From a checkpoint of a small transformer trained on Wikipedia.
Size: vocabulary 1024, 11.9M parameters.
Architecture: RMSNorm before each block, rotary positions, no biases in attention or MLP, untied embeddings.
Training: a variant of Adam for these matrices, 248M tokens, 3777 steps.
MLP neurons of a small language model. Each row is named by its layer, matrix (gate and up: input weights) and neuron, and shows model dimensions 0-191. Each number is 500 + 25 x the weight over its row's rms, rounded and kept within 0 to 999. Numbers have three digits each. A neuron's up and down rows have the sign that makes its largest values positive.
After each neuron's rows, "fires in" lists the words (lower case) most often at its 100 highest values on Wikipedia text that the model never trained on; "fires after" lists the tokens most often just before its 100 highest values on Wikipedia text that the model never trained on.

L8.gate66:515523518492486521547497443461536511495518510505468498527501553496499489461473476490467473479514483504483495538498472450533496492458529491492471502499472483452480487490458507534440507485492488491511549503470498493508496462474540510498471464452489516512498529464488469515469524513514497510496440488462529476522526494497498500508532502487492512525481477511457524476444492450512492508482495494506490492489468496533503538461549486471516500482484461512503479440507500493506516481507502497494473544447516480503497513440501483467465467521463518526525512523448516512546498487489494485
L8.up66:494559498500503522507496480487520538483495517476484546490465511466471508498457495461479489469533495525458558484508459466499485540473513521474467496508519500486457502482499503527492503486506495536538553498494523512485491468485504548483475461476511502485505560504491460500475534526490482489468459506527521491515491500479470497513500485525519508544491452509480530462486530451459513542513545523509500503481462484548504553511544505471542472467521496512470478485508483513517508516538492486495502530487510491469488547519489513516483503531496500526526508470461487527514505530494543440
fires in: "000", "near", "research", "appearance", "nearly", "appeared"
fires after: " app", " n", ",", " res"

L11.gate269:493504496523456510521505516476489475524540542500544517506521519482451474463470494536502480534462496511489547510538504553484463515504444526466526514466491485486461483521530510504542513487506509496547469511489513519511509470495446508487535493488560481490493519526486532489517552508516507526463504538525515493515506508491527479549492491520542510451482504492524476466504519478561517541479507548487525502506526475534543473499495498487513503498506516519491472490487469471549461515510452536505520491478487472546517498465518527479499496463511514506491503510498527499510534527462475513
L11.up269:488477505488519494537488466456503486541504498496483498470494550527477498487486529564491481464511524460524464464519503506492513487496500483477479453516488496504515525532483465507505460486477454494516514547520494496502525479493489419491505489436494533463491541528456526488486531487535469515458509492471483464478492524508503464467490497467529472504497498483507436505502500522506498534489473467512513500477476534528516501467505455504510499501498496527502498537447546494488510466496509511485553482493487453511527541485533490497496495507492470576481479523504503478528486525473505497
fires in: "four", "professional", "professor", "female", "fourth", "famous"
fires after: " f", "f", " F"

L3.gate415:538538524497455521472458503537503493477535464457474494532527497512484501489520492490499514497454545441458453513429467466465484519508522487453514509522467505464525529476494486485500540481482489502520467511466506495539476489508491507528503459491490540502505526450456516516507475502467485494505483497478489483497547472492535523506517487509517557528533479497485491487539508491559512486495490500522524544483525491499517503459489485532501513522514512526499469458506538511518478503541470498513487471512499542526545490509515460483493535502466523532521507546478493497504472495478477512
L3.up415:532472514500476509500473490532513476465537501465454462526556521540501522486501478510480512477464532468482483524444478464479488526516507500488502472562486494470517502486507453484467529509487443494505475540482502468541455488524493503502506493473509518483513495470476490529501482514449486485501483469513471512476508511476520510488529520507525510535541468478507474514529523503517475493493494503517524529452512537467550541451477453545491505490487492513504501451513543476525483517530499525527539485519510508524529493488524468470479538513492495532479504506513495504548477475505461536
fires in: "the", "they", "these", "there"
fires after: ".", ")."

L3.gate367:519446471429494508521540539520529486514541457471504521494522514511458488518479494463495475442482488496508501536474517492498494498534503544506509485496488485491521492491522514512516502462480466462513440522518513478500481523517484473506484502540478523441509505471473499499516504469434491515468505464463462501492512512473512493498519499503464507519536487488501457469511486525548517533500504482485523488457509489473485518491506488522470497496507509514443507488517465512493462515537465512483472485534485530536541478479480503490487505497498469484461508527497452486493508543462473571
L3.up367:513525515508494470506468466533474496476472502465483499488505498529466534528486517501553507503480508507513484479455491489485508536503486517476483476523450511482520517521513469509531531492502505483502489514530534456536452456523490540518507480563519524475445493531458517499505485496495529468508534547524532496519514554506511517480519462527482515534511472522480488543483539465539489498522512463526463521462516443463510485444486465507519493496533509496465505453527551496483518487515507495467519494502510475544506473477482490483488523476472489504508451480516537521498481517488512481
fires in: "the", "they", "there"
fires after: ".", ")."

L9.gate338:526533454454473507494471544466504477521467529496451499518517515460458465471505501495479477566501517508513514496458481485517492505507519524516497510484475509528501499525548520504433495527538494490493480526506451460524504491480492517508510515492503538491494524520489516497486519532509472513491482497495517521495491495493458484466468530518506471495452513535478496529460511487492526475453458489505555491505476509448530518495453485521531555531508523513459481477482509489529470542502501488520503493509473506478509482450496484509525534512508458509507467507494531548548528551518517507
L9.up338:518522449494448530489481498466499507519501532488442542525504508500450469503521503499489465549535527540530507502510459486541463503542526502469506492470459533490493497483540506493487483497460509494511455501504514488516488499515469522529469480476504529509519491546520533497479516521509493521455480526485474502501523503508436481502491486512515484460441486502494445528484514505506502530492492497517501524471480457463544522513490521471554546503479532481468490484474496509480496518544494497514531497513491485502509478462484518520559518468502470490483481507495516502481508563551491471
fires in: "states", "election", "carolina", "championship", "union", "digital"
fires after: " United", " elect", " D", "ampions", " Un"

L8.gate485:502471467493491512502507545494533483490450534503503504515485484492509484501563437504482491483484530434513480509511530497523513512480491483540451530487543466477489496505468470515503481485496528449479505477495538532529537508484537490526509526508508550483505487481511540480538499474513538501509496523513508487505515468493505492512527468534527505505472527488513475503540503548518474482497539499518489488512489511513482470525497522546487502517517487486537516531510538494478517493476495554510530453553485487510474511455472508498465516482529510511545499505513516473496590443497490488
L8.up485:528488482478532525505497510469545512507481479529525446495484480479542473539550482521533504524502485480524487507501537538487518451527503455486512492503524469518520526496473532492497476518466475518533474519500516463530504513542505507517502491484480502415503479569540508496479525505467521512509513514586509530523490488511481475495489510480549486486482490470492505503498540517495506485494504505477544477521491548488506476489490490493477549503477471489458550495498487492494473517457507504501482490520507521475485551484514496495541525485452504480467487473481504499457512459523500463
fires in: "career", "history", "life", "early", "bibliography", "publication"
fires after: "ist", " c", "rap", " l", "ar", "C"

L8.gate517:506439487500520529492484482486499487451506514496559491539492514504535485522481462547495478515458463514454533495486475474460462489494506468520525494563468493491507490472524489507494511509494521506503461485499514504477471513483531471496544507489481468437476531487484485500488498456523513544508472469476499510508483477515518519520491483520523517486542501521472469520529530518460510498547518501497465475549519527515494528475474507495548499498484565482542466496518530503508510536452515487515503481505511511522454527537477495450457498484487552493503496481479484528509516494527479527
L8.up517:498497526491458469454483530488511449491505527496501492536508511520478451492493512471465473505489510488513487488458436478480484504475525506489506506556480507488475486487504508517489497550486494472479511455491550488455512514473520471511524471460456502522484503510519549492512513484526524483520520484440485519543480494531485529538494482493499511507509494512486452487483529522483449481461518518531443468515501508528506468512497510555486477500519485501533462488493532457487527525477507487540512489522451499555496493548498474461529527481494533502475468544484502511532520470487497506
fires in: "united", "south", "western", "international", "national"
fires after: " the", ",", "es", ".", " In"

L2.gate115:505456455513544504480496475506537495499526489527521483494490532485554511485515477508515475525513504569517515546444538481478492459528536551538444456516507486486475500520491509504534504494510494505528499491494479430520457507507502452514496515490508496475509518534489491518486495515502506509499509481485487486498485516482510483506534533507461489506557482507523488471477459523457543490493525513497522512487508538452481498490511513507505473519465559510440539493513501488493487483516512493512496531499499549509484499503513512516512537513485500500484549406500465511519506539510489482
L2.up115:508466508480512481445507469517484491480500523512483493485518535492533495503503542511500506487447522491500534533526555487489479568533520520498511451513499506512526469462533500509515502488484494498440493491493493457466524527517484492510484483507509513461547494448472490469512501516491509507516483471459487491503543512549523500514524463503492514491527483519501529499493475496561506477549483455512478525483527512507525497490491508457468469479507526471438492514525487449484505427510496503465505445492498467510516509504494510514511489479492498509501499577482501488517496478510434499
fires in: "it", "this", "at", "for", "described"
fires after: ".", "c", " cont", "ist"

L14.gate403:530481492513490526524540491511499500493559501477491517495510535503504517498506510460550497497456512458482485533497498497525537516492482484461533518518504529516527501525549470516483534552506499500527507519472477498476501498491471489505550509464498528530547520450457473481488508516461463470497508478517544477544506521547500521492503501505479529501484546526529489537494489494505507512517466489528500557481458530503491536500511497521515460520475523514512521514527497516498491450499475471436503470502469490469520545518512545481500513523529486471526434514454497482497495517488483452
L14.up403:464516517459472505529470468527479500531525491468477488506536530532538528514454512470494518530477532524503484509492476488516463466537491509499502462557460511491480492481448480449507512534527505517518478525496437468452537509468463456506476490499459477499525481468484520498511526526479487524530484538461532517503493541457498519487496508477486457468477532537509489501479517515489477519536514518519503482516488501477516545550496495552498513456455493503507505499538508539489523519513517530519456520470516486503494483515502500506517529459521514487496530465495494510495530474537485500
fires in: "on", "west", "established", "editions"
fires after: "O", " E", " W", " ", "E", "l"

L2.gate372:508483529526481543460502494512479486503513570494521504492506517519489483508507490499522515519496502514526528474536501515518518505507461518514491507519446487503438503521544475474493503504506507520529512524522482499573496477521493528512527500538496490452507513489500492521508526517524418518461515504514464538489484503482521500470486529479471489471521508520558501489500546511502527483485504474514499526480528510477513519494408485494524499445496471491501493529493500472536483600497484510480484485494487508470503470522469529490453523500507510476527479471513510524533528478512518485
L2.up372:482515505478538508469500501523506494519511470529549506580525486504497519547511477510526490504482483539502500476490526530494463492539502497511489463479512469499476525521498502480475482527486500506536496498469490483510461530512506484521517520541505500452514525497528473513502522498505531502513506479493509522496515482472501505468503476597512483476500506502554497501489491485546515538548490529484533484512481525480533536484456470485474469475500556528475538449529470498487467511504472506491481506490496459482549481465495527527467520501511493493503468533487523502475552528492568480
fires in: "before", "during", "footballer", "football", "basketball"
fires after: ".", "oot", " be", "et", "e", "re"

L17.gate132:479501545513500536516467492451523497513550477486487463532502502509477505492511499488491487465462471533488521543501488527499489523494499511513543519506532500506479503543483481470512480496549503498559533508407468497492477503501483438526495468467491523480499494497451478500481512544501499489485502472454509495486501463514478525511499455486518506525485470501530515531491471517536477480461455519496504525514477562493483510463534508499454502515502458544518494515514507451469513505520516516480493479552492456486488514509507498461514510512502478525516469465474490479475469509543521524
L17.up132:497511519531485473485539537469495455479491537546504490523506530477530491537453517471495531523470448520481516527517526496480479481528456486464493553553474510467524476477541527459504518547488468495484472485466485497513435499502508495479524462463516499489500487466520530507500499502516511486508516505473488514471470525452483526492530511506527528477547485488540484489491510533469509498532492495471480521495503500511498509485500531507522480492531526470464481534497539518525496493503530497477491501497511546466490539514475503507558508517541462513533510523512484513572474525480487475
fires in: "later", "late", "well", "large", "continued"
fires after: " l", "in", "a", "ar", " w", " L"

L11.gate445:479461467529461526480508431463497506532516524508470460494492521539536501527487516517509490487513535460517527460499494542463480465461507517489478538518521513514556494519515542457517515489471505484456477467523451527517518502513513480507528510574507521503495474500502496526491489498504473483481502504521573508523455494498509476490507504450490508453509520500492510476477520487484474520514469488523502481481490535508493458506468494463534497515517509501487517543479481481498496514440541535494511513433506455480485520474504492493476489468497494467518533541514495482516507477514507497
L11.up445:493512535501541526491485476488502476444525481536542469497505497492509479504510520508537510490484467520524476451495492479509516481524522507504500490550532473527493510500581502478516503527497517508494468460533536479516477524531495475487521490515485511440517531523519481504465490532483484482490483494463457509494514452544500498533553471526439497508492485465466498498494483531479523457526509450512498497475469471551499520504492513482485475518593510533516494520464517451492492543544517491504480509510492545496497491480499479515503486543485495518476466501509508507485479504511511521
fires in: "school", "site", "built", "schools", "church", "law"
fires after: " s", " l", " Ch", " ch"

L11.gate180:518474507521541519503489479521505504515520516509496476526501479485451450522529484482501533474472534512543534504509477544516494496534491517502520461544523509491528534471555523513508491493452500497510450518513450494488477508494450536497497484483478506483518486543476487466539532511521516575467478473511505508464516509503464485518504518488534532475489498483516498518532525465529491472501487528515546484500558486496475518497497526491503497490508488554513484484475468506539504499511499472496463460484534479504488532456531527518524473512487575530536510510483472482528539512509481478
L11.up180:482481447524472490481478511497465511507474488476533523529505498489548500503509484527555501486490479535521478460539542510483527544492496481472501478518484449468468484515473499512514474472519485520478529512503469495515483537495523501489469456507509521526495516494508479530523516506461504493512487525513511469518531493542495538527528456464508481476506521502469468490483520487546486495465536483486538570529547490505446489512514488515516543522537501526479482504490529482486552530509479518459537468457514511461498499543496484506495531460525514527509467483489541488513470534539511488
fires in: "four", "five", "fibonacci", "performance", "fourth"
fires after: " f", "f", "ib", "F", " F", "ec"

L13.gate553:479471476523497443503530464462487508514518495477448514518498536522528508519516430477556467504516495519479501503518504477515521532470466505491467485492485544559462526467492480472527479531532478498536452559459458546511492492513492521532517512540517508482502526517545478546499532492502498471504486457525502502507478475493528522500505508512533463516482472473494477504476488527497465477523499523484521470482493486512484495478522517506480495500477512494521513520479457484525492512516509494523503512482530543467512513470477474527502504480514501491551508517524462445528463565510486499
L13.up553:504489495516503487552510481494519494484495497527491502538542533475487526473532523525486540492477460496546513511503478528474497484529564510472537507514498529521515478521454484526495481482526457484512533533518465518526514495501514534546536541491515502511498546480501496477482500494516482509482482471485539450518511492499520542466522504509524476496504524533510537544511500451555492524546512496482502477476434486500520482524507506524549486479473522532513536488458533496545502498511509458499523487465527481465459498500486470515542520501514460492482530507482532480480467506493498551
fires in: "school", "is", "schools", "as"
fires after: " s", " S", ")"

L3.gate182:521516487501479517480482477542523518478549476440455466526540498534500499451527492487492509455465532475494461519457468476492484504523520502453503533529472504456520530468503487469466529483478457483517463531483496511511454456498482500489537459467514524487499496468472495518505487509500470507501490489491488507484527485502548536490520510511521552523552508514501485517521501485546496508488489502523524537456491524492528536469491461540463507506524498506524474475486507515540482519535474498521498494541513549524534472513508460492482530534480508522513514521475476488520474537499480524
L3.up182:533499487489487544484467503524505497454512498466455474538536512542494539458515508506496514523458528468494456487425474490485498492498515496480509496550460503482504515507550465494514542459489482490511455521472495481559446497496495516513519461478508539491501515483480491526483493515470476493481503502536476492457502501490521497500548499518530530520507467506513524511531516491525486489493527507537517515464513513492527547451482483534491502502513475526532490441489510477530461512542500538515500483517495537524559491484507464487497543501511511528515487508514495533522446497483478496
fires in: "the"
fires after: ".", " of", " in", " to", ".\n\n", " on"

L19.gate27:520505490501520516496513484487506525466510509471512514552549475530488506534412519518471454558489525497472514484508467485516495502463485505502479500533495494511508486548471499484480553531479473518473490496483493503501492504528503497448535489490525530567505484474495501494496478560467515534482513484497484492505492485533513515454507481478501504473503486489515522485483512503515527539492533508484515492487506516457490530460503526535506517525485471494508524548525488476541477510527517473489513544477534456486502560551519516457475521507461481478468516532486475486490525506468552521
L19.up27:487495476520502497482470496466500510456513481438480493483513568522455526470439495537519493476516479507546487505501550513498532459530560523523509502477493469473507490525527465511436510507503472502489491481490464484456491445489486456500520497502498475509498485500478517475493469474456447493493566550505490536499459526482483489460488456520524511483497504500512484501490518529548504500481504489480454507518510517536467520492474526527524487526508516486517492486483473482504526505482510479471497494517502496494489469517505504447535466510470498509481514506501445466485513462475489486
fires in: "3", "33", "39", "1939", "37", "36"
fires after: " ", "19", ".", ",", "–"

L5.gate423:482526499443523508486464539489483471487466542497504505487511449509458513463506496547484549501477481517445485528547511549464482531513471501515507498528508485495484481491493497510475474469484517485539521491493563513488451517497566477498519508484504538504502503510497495462503519470498495509503520476521529500507471478491550517503505469516477495493511499535520539513495540522523544492520460492510504480470502526508482527516447542524453500512524524478504503582482512489491473530509484527484512484444464508494509493493478497536473559550518470483492506501499509485523514524486498505
L5.up423:470467492476515493526512531486497504506514535523541550540495487509467501493504479491501521473465448494559465464523544522522454514496569526487528470487483471479516477469495534523528484506471530466491495490545493543480522505495522493525461489561500528516517541520472505478484533468504537485513472494478506496480467441513509499523514479490488487529458511531523507480502433502520507478464477518485501489488484468463491462497489517501454504474521501527521520491514490483453500515529512496521471490486499471488495509501502499507465527525488461490515511495506470484478569494551520495
fires in: "footballer", "2024", "basketball", "football", "2021", "professional"
fires after: "oot", "20", "et", "9", "ess", "19"

L2.gate108:493490512518512481508504498512490459516483503538481523517521505491486477529515507520497468468518572485551530475489531509500490501543533470470468500505464476529480520532500515523471494527451460467524486484509494456506494456495473539524504503507511487501538476551484461481486551528525484525470463510489478523461515524450486485530521503555426500502518534480475482500522514470475482484509500495515520522456491475487520532486473539509504520509463478495498464512516508498511455489527519471529473519522515494462510487516542494497491531457523469484512493533472517511494551544503523472
L2.up108:498480511533502462484488508505505481498493500527491500498533496494488493529510494528496478487501564484554513454473547499521491510545527487484482493511457497525479539511496532494471493514460452446522488495503508439523476448484479536523521509495551493481528471553497463498490553528508479515501461507487444508458509514466481494532520523557451496502497507490492480497505496450477487487512533479538528512474500483489506514481467534511526526507454480500528483488511499504536441517546523480516474506521530509479506463507531496489479503481522475503510501542488507513498542528504548478
fires in: "years", "footballer", "football", "basketball", "career", "film"
fires after: "oot", "et", " c", " three"

L3.gate496:545514533565540518482503484538476479473541500497492481492500496491558474542508484482518492528470476495489504543445556479484497531536507514505456472484528470517510506530513525489538465468462450495527480464476522472521470536483515481550504476491517522476507561469499523505490514519478512531491498458484517458471533500529508497530514501496488491483581512527508511471511466462542533485510495499490496502489500555522501484482517492449491525489537497514487498503481509472490485450495539476469491520490498471548533515488514507479474509514473501502482515496479502504510501506479500523
L3.up496:513446510503500464513496441505528497453508480531475478506498483465546500453481482517514514505488501465507489531475510485492448516541514484510513485482469504508541484488540527510505512513505513536491472545505474482529468534504551485506516526547533497475479482549453495530495543487523520511509496490497516483515504549482510453501526473493481525519477461494494472531514443515504525480511508494523488470467521517481483515460509499508534482504545510504441466443540502492520505529501455513508503516515512526522463502508479518515508563484534495495458549513505486525519490528463498515
fires in: "the", "this", "on", "at", "it", "they"
fires after: ".", ".\n\n", ")."

L12.gate386:460525446502505471524438551490527509544487512500510475513536488475498523475504514500496491546500516512476485496483480474512501486516498498498534551530477486461479476542503500475484481505564501482487476476484472522508516495470504475502507553468509501515520524435470503479504498511495497477463515500522470498500460467489543500497505462488504507480524488507491528472561526525480510483485546487511502497498535497494541537498460514509464498533524537509518485492526547477517474524480510459525557500469507470532530507491452512492496506482481491459456497507486450508477502476477494566
L12.up386:507473525497488489496502505473497479552497498500528500529512501517481520481480455509503398515465493524492518477484477472530514507501468508506511495506486463499493519457497469505461487519488538512506499465486492504463451492496505524503477488504435469504488489472512504466511500454525467491484532527483511503559496498462480512509492486522497499501486473503519499524506486500507508517475500485513459435502514498522524455493476566499533494518526475540536512519483528493529535497526533497497496483506474475454526505488508520449471513511488425506509535500453455549497534477551493507
fires in: "united", "main", "mountain", "western", "mainly"
fires after: " m", ",", "ount", " L", " M", "es"

L15.gate445:466451498459521500493512506502459453496466497523527530442512511515489502497503457513502483514497500482482501465505491455516497506433535541482516519513495509479485506478499508454493537513523488480547491516521479537569501470493513497487497492502475536469536492460494503466513503516506488509489489472505446492463487475501501541486483443537512549437506553485455471486502531472508532515495506507511484493500459520521528489518460510477467509487502490487536532474485503490511541558496529492553496517478520499461499523490506524513477528480482512516541491489488520489532509534537494531
L15.up445:508502480494511496483507536487468480484491565523544524468497448483493503509539529484504496485459525506457502512487463475466501502487508503478459477491521502496517501483468524510512528498474513462511486486528486532507512465523473525493462501513519512496512548519488519465484530478474468497521477490480479522481493501480507481531463511500504548480490468535474502529552521498495523527462445522518537498535538477482483500467496432525518546481516511527491508479500473451538536513483467442495505534495508507470490510511488517467490504479514467481500444515575515498499466530505511546
fires in: "school", "education", "schools", "dhabi", "creek", "and"
fires after: " s", " S", "uc", " R"

L9.gate284:513502485507529486480517502497517534568475473505511491484493524493516511492488513500479515427521522485519526473530491528493478496538501527487495505520530526545446477471477550471530503519472510501499514478531495525485504514516495571503503542535541462523479493493492485482490494488443472513523531520489465557553497500487484537526492513514474471485464476459485497512492471520476453497455501489465479424499530451565492520487477500501516484507481509530497513517522522511481495529471510488518555509494499503469532479540477498519535490485484486489483501492512505460469516519498485494
L9.up284:541495520491522474492509518469527525498532441531517478504516465444517533484473508530513480507495504526570481497489506520538526465517511530505555489490520505564444520527480503510512479508508502467477482492511471510474500494454511473554512504484531502495508515543504510432517537549474516512539517509493495528526471495553464490518477494525509485515472482503476502507447521513530480531489514509490491508512518484510502499453481527508519493506523533516463540501523521478509496520512522480486501511511552462500490514493483518441496463485509484469489555524541502506454497503480498482
fires in: "school", "species", "work", "season", "schools"
fires after: " s", " S", " spec", "ec"

L14.gate325:530469531549484538531531483490504446483507488512475492529523545495512481497437527492527518541503494503529500470476486503504552473466468491450478511523454495469553491529510473513476531523509486450480500522506466503522500478517516505519530472491491486520488482502501474496487496488537478504535515524502501465450483501516478480467529477486532517489532515498484493483447501482523553467486526529517471500545513537473481454459521497533438529478505529492462466480471528485534500498482522478493508523467553472521480506483491507502506512520491496460498471490519488515525540499477499522
L14.up325:473487511515521588487530485515530477486541489477503527516526534490439507517482543460473534485508463550565539471515539501507496483524491501487527462523513504512523506505456442553469531514475447508500486483517491503481491489533483516510478448539513456496487501500518528511480486464485476513514533514514494493503480481506512502460508499518496479542524494477513486462470543508498537508529473487480465492546495525473524480474507513536508514535544534498444483478502516513488492532497500488492493512514501489539479463476493498508510520553522476493486501494496497525499491512527541492
fires in: "3", "2", "33", "five", "six"
fires after: " ", " F", " f", " s", ".", "{"

L2.gate317:480480454483456509497512479480509493478471512496564504540558515532506501502515517516525487502482489518519487501482479477493461522445564479465499506525520506511493527464501509508505543537517505473490529518526455520497546523510453479511551493491500541458513494500500499477516514492518532509524468494496428489490537514546454502495483495506546491495501481476499515496505491519484473494523524481527508483529469478466516511470539517475478482493532525532506516509502512448536518553521452493544465502479500449494497491461491497501529507491507497463550480508520466481475486491512464526
L2.up317:511514481460498545477497469500482505487475538509530455476482483542562483501521496492541484533498514481514505516439488473514511492474530505480467499517544503506474521470522463503538529505488468504496529533454501506542525545497489486518495475506473486468526547515483513493511539502518488501517514491454511481565535452489483498486461517573566501500517520497530507476458492488499479464490483515504498514503464498486493473532495521474526501460533480508545502512461470481519492507498510469483492481490480484496481524504453483491505496546503448485455495513539509478506511485536475504
fires in: "school", "university", "schools", "public"
fires after: " s", " S", " the", " p"

L2.gate549:512516495458475504483463490534517509480528487454511544513545494520500506502513470482524535475481512490476474542476493466466446500503526496452495503520501483446545538472514480484525536481490449493537498534469515493542485527529469513481477484469499526477527529455485535539527475504520471503486488471485503469506519482489523546518535470509502577556494451512490472472535534490562489489511503506493548522472501510504503490503473492541498491494508493497535475481523503510485499505534462454505498469530508533514531501495514473504529500513502491527512511513506511472490499533526458502
L2.up549:503444528511497523508479501505506450467532463485467458509513518533510524478491493514476474477462547450495499501453472464500499531537503489531497471535462485496507511537501470512471514499525470486490450511491493470525461480529496502524506468484495543476503503487476505515461490489457531478509495496490484500469523529457510511483522493518499473491556502483521468535511526512508490493521492481517510517482537515483540527455503475513499505497503501531463505428522535441531470501498503530525520482507527513527541491448504472465478551479487511505500491510486474512522481463440507534
fires in: "the", "they", "these"
fires after: ".", ")."

L10.gate421:491499468504513483485470454459491549477533474516509483533503540548501506495492461482517521501481510535521494461489506491523476493541509490503504510547493459473537482478503506531502526491452494515503497509516503501479441471517545519495479515480456493462477539472484451505485511502516484527472474509520551528546536525503571518504475491533511561491489501490479504534446533437468483527550505509468498507482510502491524523484503525493487546511479508463474484466505515521500453501479518486474463542493518500521481511521512500492497473488495513499498542485456490512514523534480512486
L10.up421:483492475507499508452460494494506538477504510499506461507465506494507525511498487493493539511489537505479519481482567498479467561525506473508488513534526493510489482430493491519519513486468536555504538501514522519488478467534530549530473487457492521486503550460515486492482492523461468500490456510555529486543564507520569530508487496521506526536466517485491485474531498483479506509532517544452488495514483504517490520533476522481515527501491516483479491468509466523508488507491478487459496505504482510525475514534495499505510485479487527536495549481470464519515512527511548502
fires in: "on", "000", "appeared", "appearance", "appear"
fires after: " app", ",", " n", ".\n\n", "===\n", " res"

L2.gate487:525472466535466508511489499500492513489479501501517503579493514498523474538529509481519481476505530528511530547503526512469521497503489529469473544513514420497443490547517519531521506516469482489528520491509509522491513483527481521538517507498500499491509481522459513507477570515492526501501458501513460476488544486475546475517522447482455504474506470509487492495494476470501508559482528474513521504496507489453510517523483507515487526505488528498472558549490514470506473499507494524501491520503451468506521495455509498468489504523517498469491478559475483468486523546505493473
L2.up487:512464484473526506533496511521480477519539477500444520532487477501499494565509490513501487485474520503509523500520508487520496494504498547509466463509520460482507516507522510475517510504468519450503488464511490499515515534511514486482500521477521502503523504481537546467508525499489479480501511480510456482487524476491530482490525490541438488492502481511510455495508431464524504526494482473540501470459506494467519523478486503485519524507514602512433557518456510458504494489484504522503439499484486509525516458483512508485472530524474501529448484513519491462522531505485515506
fires in: "it", "located", "local", "footballer", "football", "basketball"
fires after: ".", "oot", " (", "et", " is"

L5.gate75:512491543467495509490472470533536502484579474474525512506521471499516522502536487438535522489464521496454505535449484483514467529526533495463502479461489471440520468491495517522520516505463480509544466552444498468506484520527525502470482511522469500478503512443501477556539486483464478499481455486507499497530488500521518518500501476503477523540529463508475526483522490483517511475522510488472559484482504480496509507485505488537456483514488494495508510469500496492507495534547468492499497488532499543497519496527531482499478502525477475517534491485497476502497496524489450494
L5.up75:532432496531438505494490479511507457485504498510484463498526521539527488510479481527508471500495523475503484516442487460476499475529515493503468486551450508530505536507509468488468505501538487499504485509505506486546469475494486516526544487470522523505502504503457498518473498528512489467513487490466451502458548498460501510476499517509481493473528490479534471537492507485510527513505486493549497532475539517446522505440487508510465541492474520535486494459531517476517443488499482508527496488490475481537490501425496504509455522484491515491500489540497515497505482510491483555
fires in: "the", "they"
fires after: ".", ".\n\n", ",", ").", " to"

L12.gate416:444445539538510520516526548518468505451493533493484533515497486487521486523501522465503471517489508520473518506530498495487475490527484468510514493500508497461493501530487471460480488546493459495547503480503484485484494494504486470528524465477485532500548479494521495502536502495476509483451466524513501458496545467507499517537507500504458495515500524512513500512563463541577514491469491468502441515486499505509499441532467468548518495480527477536502476517536523464526517485474496507519489467523485465500499538519482488503517519490493463521528509526481502475521476537511462502
L12.up416:514506523504498545533515499485481494501493494508498456504474506494462534507504490517512480507528453552454517518511467453478478492490537492507495489510546500515515457478498473497461490484514494481510428504467466465497499500525508439472498466493467507476516536513533482523554506484490513544487526524466463530475468553454482505546521539535494527515512494518488476500481478490541490485534530514497543510519492459471511473514516479531446516512506482461469544512519553476512475465477507480503475511479511518477471518512522486492493529474507466459484499490483523482501523536493477489
fires in: "early", "later", "olympic"
fires after: "ar", " l", " O", "al", " P", "iv"